config = dict(
    n_layer=11,
    d_model=256,
    n_head=4,
    n_kv_head=4,
    head_dim=64,
    d_mlp=1024,
    vocab_size=777,
    activation='relu',
    norm='layernorm',
    norm_place='pre',
    norm_eps=1e-05,
    positions='learned',
    qk_norm=False,
    attn_scale=0.125,
    bias='all',
    tie_embeddings=True,
    parallel_block=False,
    init='normal',
    init_std_qkv=0.0312,
    init_std_o=0.00669,
    init_std_up=0.0312,
    init_std_down=0.00669,
    optimizer='adamw',
    lr=0.0018,
    lr_mult_qkv=0.7,
    beta1=0.9,
    beta2=0.98,
    lr_head=0.00687,
    grad_clip=0.5,
    warmup_steps=237,
    schedule='wsd',
    decay_fraction=0.821,
    decay_shape='linear',
    final_lr_fraction=0.0,
    batch_tokens=32768,
    seq_len=1024,
    doc_mask=True,
    train_tokens=234800000,
    steps=7166,
    dataset='wikipedia_en',
)
MLP neurons of a small language model. Each row is named by its layer, matrix (up: input weights) and neuron, and shows model dimensions 32-159. Each number is 128 + 32 x the weight over its row's rms, rounded and kept within 0 to 255. Numbers have three digits each.
Before each neuron's rows, "fires in" lists the words (lower case) most often at its 100 highest values on Wikipedia text that the model never trained on.

fires in: "between", "through", "than", "three", "throughout", "things"
L6.up824:178112141196110121098109132152122110178133145104056068071148171160166143093117175122103157107138173147099122043104141106117108158171174098188134169151128153065153146118103148098169156144184077135173132109134109169106130075101133050155219172139107124171084070140167113098128096126086107092092105133101124077127098101157131115145135205149126118112115050097090093123124150067101115119085

fires in: "early", "each", "either", "eight", "year"
L7.up983:098139104149115107108105121130138172199083155185149122106114151146091117110126062161107159108224130135092159168102067125099088157236126110159110101107171090102204183136110185082158147169152130123181109045176153185110114188117115081087151130112144176128120140112125153119109076166120126089176112184099098069063159125155203115178191127132104114100152098080154114124146114139147092170082

fires in: "with", "or", "within"
L4.up825:114132145124142138158133127147107127177129194132119158121158156112150118139151072164095071133161121107121116161079161156123111153117092143168173116161127141166131174122162135101164138155134121178145125118167148133147127078168138121129107129102132145157078095131178116142122132138028121185182141155130125142147154115095165111189076130095121131098146156092130097126112217074109117177088

fires in: "release", "released", "railroad", "daily", "returns", "returned"
L4.up395:101131151106148109152160215135092124122132114175108141090185160109168117160153112096112116117155107145131129159127114137027142105131142181107182125131168103161125163066134080085166111129149156141112077119090147091110096222175122224123138150067126090081108170127135109149116134152105149195152133161101107162093086053097107126166154098086066134164115099163111125134137198136142049130133

fires in: "later", "state", "battery", "status"
L6.up267:117168160176144104071095112130111156086072183136086132109133125147120143101137069150102117151139139135132121140072164134155121097153113102240183148151138097123189111148102174117093129132160077112140108170167124222126184134086146098142153115117097157083129152139182165098123099058149105157121135099054159086148124148128214114156145140151106101093153112087149149087151161131149105125101

fires in: "or", "original", "originally", "organized", "organization"
L4.up652:094140129164120126192134154155090134093094117117093120046180195112112124155141000147103090137135139116137115169103149164090126113151118085166159129118127128134144167087077138110121110150106123158181120182113131100159113133132108156132078143113154102117103168143176180174109103153109115222169153175138164160143115077114197121132113139075085159079150135109116106127147153089134120142109

fires in: "most", "both", "mother", "models", "many", "systems"
L6.up992:096135150172136140065099171118129109124123164102107130068167153176115102141169128176143134144139166144108138120122126140142147135156097119205111135105152133152111168143050133124166112152115104134129077146169058175127138129141079114108175069189063107146124114179143156157118134053151097116158165064145090125150106179121191100108114159149136117076164115069122108134186136126130126177113

fires in: "between", "born", "through", "daughter"
L8.up42:131108127168105087086152113141135102166117089095102070103183137106146102075114141123121141117097157151116160166066125176158092117187165111131135124134150189118142129183141155108126077129149166132174124162090132173103126084059122114126115170152070124107151150137201128094162115147072118057142108194133110101164208062136174110145123151147100187123135106157193110118121097138062187161116

fires in: "born", "children", "by", "founded", "began", "signed"
L7.up161:218181144153145143115139179187126136085123082123096149026118170170193122143124138092156140116135117140098111138083082200150056148161127158117157129115141136144177102105087129061187151141139184161175118122131084113104129095192116109137137195212164156188126084133162147128112123123093180125141094082071111110119129132097096101148123179132103157138174139107148118134083140127068169117135

fires in: "later", "after", "before"
L4.up269:189091061112129117081138138168169118097129172149110111137150132120167134096151065158109155123193100172132153182112095087130099103154222143198163118115153120135157091122129156082160079187178146125163166132115130117085132134158149117090162150077076182166146136113135147114120118190160107124154064144094107065138104149114140120165180137131103139118142125155156121116102108138108101152120

fires in: "against", "between", "than", "together", "get", "green"
L7.up24:181134110197093136151124148112138124119128168122169105058116118126109146131138125083108094089105130171100146158121135109105088115155181137130086150125100089118179177085126150049132154118117119039124135128177166115115123194174134168114157092153101101103182175160189168109102100122116107100098119132090107099133138092112209094133093143046054132131129090110132103147127140127150072095134

fires in: "known", "women", "whom", "woman", "nominated", "knows"
L7.up379:154123186168058103209102100182186139104149127172058136093101115194062078098197142096131169159109103093124123182094132113106125207115124120154122139136161114129112218127108118121147119116101110092106114133167089083158118120204149139185120089121112129136146176124151136157109067076144147142195107076144154139129134163182184113094177099102113104124163110081115105089133133089133151107078

fires in: "born", "international", "comedy", "an", "released"
L7.up649:137169122171187101124137157125069120111146161088113101105189152141124146107134121155109142129124145104099132172127134192131102126087126171157162121125090071120122137097111118109134148151103209145183096161088053106121160153192140157137092176104107125108127168113169129122126064099120137115127124148142159133143119067108115080145191144086107088170093112193188130100086132101146131172153

fires in: "europe", "european", "equity", "equivalent", "event", "eventually"
L6.up118:175166158082131120129155123205182165056069158176125109099141097150109126118145121108081126139157140196080125096152152146081114129123175117125181155087193114098166085098100199093160092100106131084140133148095150191121157170081112094100169089122122167137151116149135141100114103156184151126093152176113099150105125066168137116179116107150108105150167039097096156109101150125144148109181

fires in: "as", "alongside", "always", "along", "also", "awards"
L6.up767:130123149133118123119096178132151079165183142128145138069094146136175133115168122094135206133138121138130101182054184136074135104144122119161080104152220098145171178091108121074183129133128126130049148194147169164125111154171134104135145114098135122109157169133153120124126131120114124159132145145156156085080096139125197080145103208107143131139109091133131104154117122078105105126124

fires in: "football", "footballer", "greek", "several", "weekend"
L7.up701:141122148153061137102104191136156098153087214085174115139176090138163089130096132154084154126181104127155144160151134109170106135149163145113107104110131098134142165091114097109143090149117191054129096122133150126140135103167168136130157184151061127157128114144089135099101152145104206095129035198092128095119148142120186113147147168135103101172174135134144142132119094157143117138139

fires in: "district", "life", "court", "instead", "river"
L8.up925:184091119165128151118153156130095149184098145109123127127151174155143149142134069095119156182118136120143139120152096145058079092169117102154150171166143132118100142133113149096168140166156156112107116102114062144115097157123082098153060153167110091165123155117146106096120132133111171140076103115119142104084127116150101112126117177103064168159116168151155103124085159060093138160046

fires in: "october", "footballer", "football", "foundation", "release", "junior"
L8.up779:175128177213156163127117156142119157167160177110105147116185120156093069135122083186124044167152114141147097111150143091128160132173112137112177146119157111055158146095120086106212147157111115116114087096097069201085113145139160160103129136144126088142152165159134113115109120124138143138156126154107078086146164112114094081144143151132094094182108103133140109126109163118090131169118

fires in: "was", "were", "became", "been"
L6.up980:179107082118144130140161089163127104079124117138139145077136110142098119104154118114129195130164129121146142101132137110115131062219142088139145122197196154179150132097127109084163082175143132091089131147146146227140109143185087136170075145095104156129110163168176141135120095190157176148177178074150119101086120150118155128114153110116153130089172074173170157111127131071074089110140

fires in: "than", "through", "for", "he", "not", "throughout"
L8.up220:112108179173105124161095077125176138127103131179155129149166134133118155148151122119130090109193086224083169173142163122102126110146140148150109100134186054131178118128174152085145115207141152107106067162105134138143143162178155091146139097094092175121177140142182096102125131134100134097146123124092144126087136145142147122175161126167099120126129108131162116133088170163125108108077

fires in: "release", "released", "born", "to"
L8.up905:104102154130217160175160106131123117183157140173094102083190126138110108108146095153104165086178117099141154128113164127124171119145105176084213181117115100069123103057160062114177122178138099103152122076103076163066125172116181105122145160130098098133109149116160141139110108109100135132140192177107105129102126135141124121192167138211093115129129126132146126130123120095109103144119

fires in: "named", "number", "minister", "producer", "manager", "film"
L8.up322:212098137158111113106132142119171158100162158113084110076143159141134084092121113131135141100098078125076116129075107129115098119150135211096152097153141115121136161120125139126211096167167058090147151034149115111105118122113116106127125151131141120119118141157113126105076130144066109126118139114111108135105164150121116121145156178180077180164201134110107171096133109082146111164098

fires in: "born", "back", "body", "bob", "background", "baby"
L8.up717:172154140194134197104137149159140140087091161092124090078121195128155142136188137158110133131103147160134145126150153145142094137167132084118088138185114147075137136117125104108148151106162137133162052133081114138128151111101175102099143134165033093187104158150186097149157123146074155093149094161123100141163164076132125128123126143039117159169150120165173091125160164129089156138125

fires in: "district", "court", "current", "institute", "appearances", "distance"
L8.up823:108141140105108176185123098097110186140137140125162063177131117106192111144137133117114154096111154190112128092121172144108089110149097129137180148137097084119180086102079127101146097158165082170103078125133113147084078206127141115129100069138110079149121144159184093064097143197129118181100127112127116124057081114123138082127126150146113126174131124133105090121123125111105103119108

fires in: "would", "can", "could", "will", "may"
L8.up932:112171105237136125113086138133218117119102135223116105124133120150133149102120063122112096142138146211192155158113160164098180096157076116137140147134119134105083173131199129099124111172129144082081145157166066111144111122105148124171115083095127097148126152153129124190128052104109114149170107165102155134124128138147133101118106142097121151103145163112129125060083107131127125126092

fires in: "are", "be", "could", "can", "may"
L6.up201:110158136180115127157133163133136142129097132151096071141086117114128139089124052149120096109150120188127154158104201122031139117145081104164144063151138175184133147117113130113118135157145073116150145107138108178198114131114139059087115128121162120116124143122163140174114116095127192136108124194162175111159158141112184107214128161125085119071119138102113089106121123071161167118108

fires in: "state", "grade", "governor", "group", "government", "street"
L6.up479:150119093112102103128108131093097141137052213128076105127075104136171088191134073149095084144173129146136138101133164157133070089135148105124200076149166105132124087116062148113081124159148126126168120164143155116237123171119139138159048103141099112150128101135157126173099139138146084153110125127090136166165109115096122129144152133134156085166128152025148108061141143119153094133160

fires in: "career", "according", "history", "also", "awards"
L7.up793:151108148126147129127108155133150122116138122127139125150131143125180113127153103105106142113121114142160133057109128097141112159130149137139137107102113097063117148116045198098093118128166163135081128137161157154097118138165130151092107080047146155091101109120208081147117115191155121159117162148072117112088116127122164110141101154148141138138140133081131104082116178105140110119166

fires in: "to", "top"
L4.up737:151147111095143130150083179166147120102158139151108055112138180111117083079157092158125133139128087123129114116124103100153033147118142150112135062122122064092119181076122118128160156139163173099154107126141177112101191144158172122097187130067063089182105177163132109078117138111159102108134182221097143157094125164160146112152170133107158150136106137116160096084091120098165109115120

fires in: "music", "museum", "made", "with", "meanwhile", "musical"
L8.up767:149177149180119135109081190165113125155057142131069119104126109141153091113155122136101128090158129183082102137102109117131149169170128129107118112109189143133201137104093147096105137169148101187162171135123134101087059151167134122159134168147096090121090112159151102170128137206137161126126073228137141136164133108111109063181171127144157112107106196108155047094148119161088162146100

fires in: "would", "may", "could", "million", "will", "must"
L4.up963:109148128233111135092105152149089138128162197125136070133118098146080117040141089166107149128187182139145132150131141117117099158156070095174141075124092148125111193205130097110164144148134146133132125104130091117176160074115118063191148144104123142164125112217149133126111091146096137119172088200123124070152118168120140119108121171099087130084138117097157127141105077120163120144082

fires in: "with", "other", "throughout", "about", "all"
L7.up439:129131156137078093147118190081127069123122165133136099140131140133145114133135105118132122130161116206070137133097068131069077111152125133194123137157162126174153172091120150060146141099181140125129105076092142127193218175122107139153170150099113188090215141109136133132130127140071124084177093144141075108118130073133146092152117141125113152104112093158134075060084173076092152165073

fires in: "before", "began", "organized", "organization", "because", "chief"
L7.up708:105145089118180153087083170189109141092145158135081096093096119129123088093154129136120133111142165157156136150120139090153136147185160094141125075132153055090120147110147147041119085130175176160169151184177131143087181144164078064143122156148104133152141121115102132084123105093132144142096120087145139082065096139139157125119102108109148144059133120168139098122096081122140117146098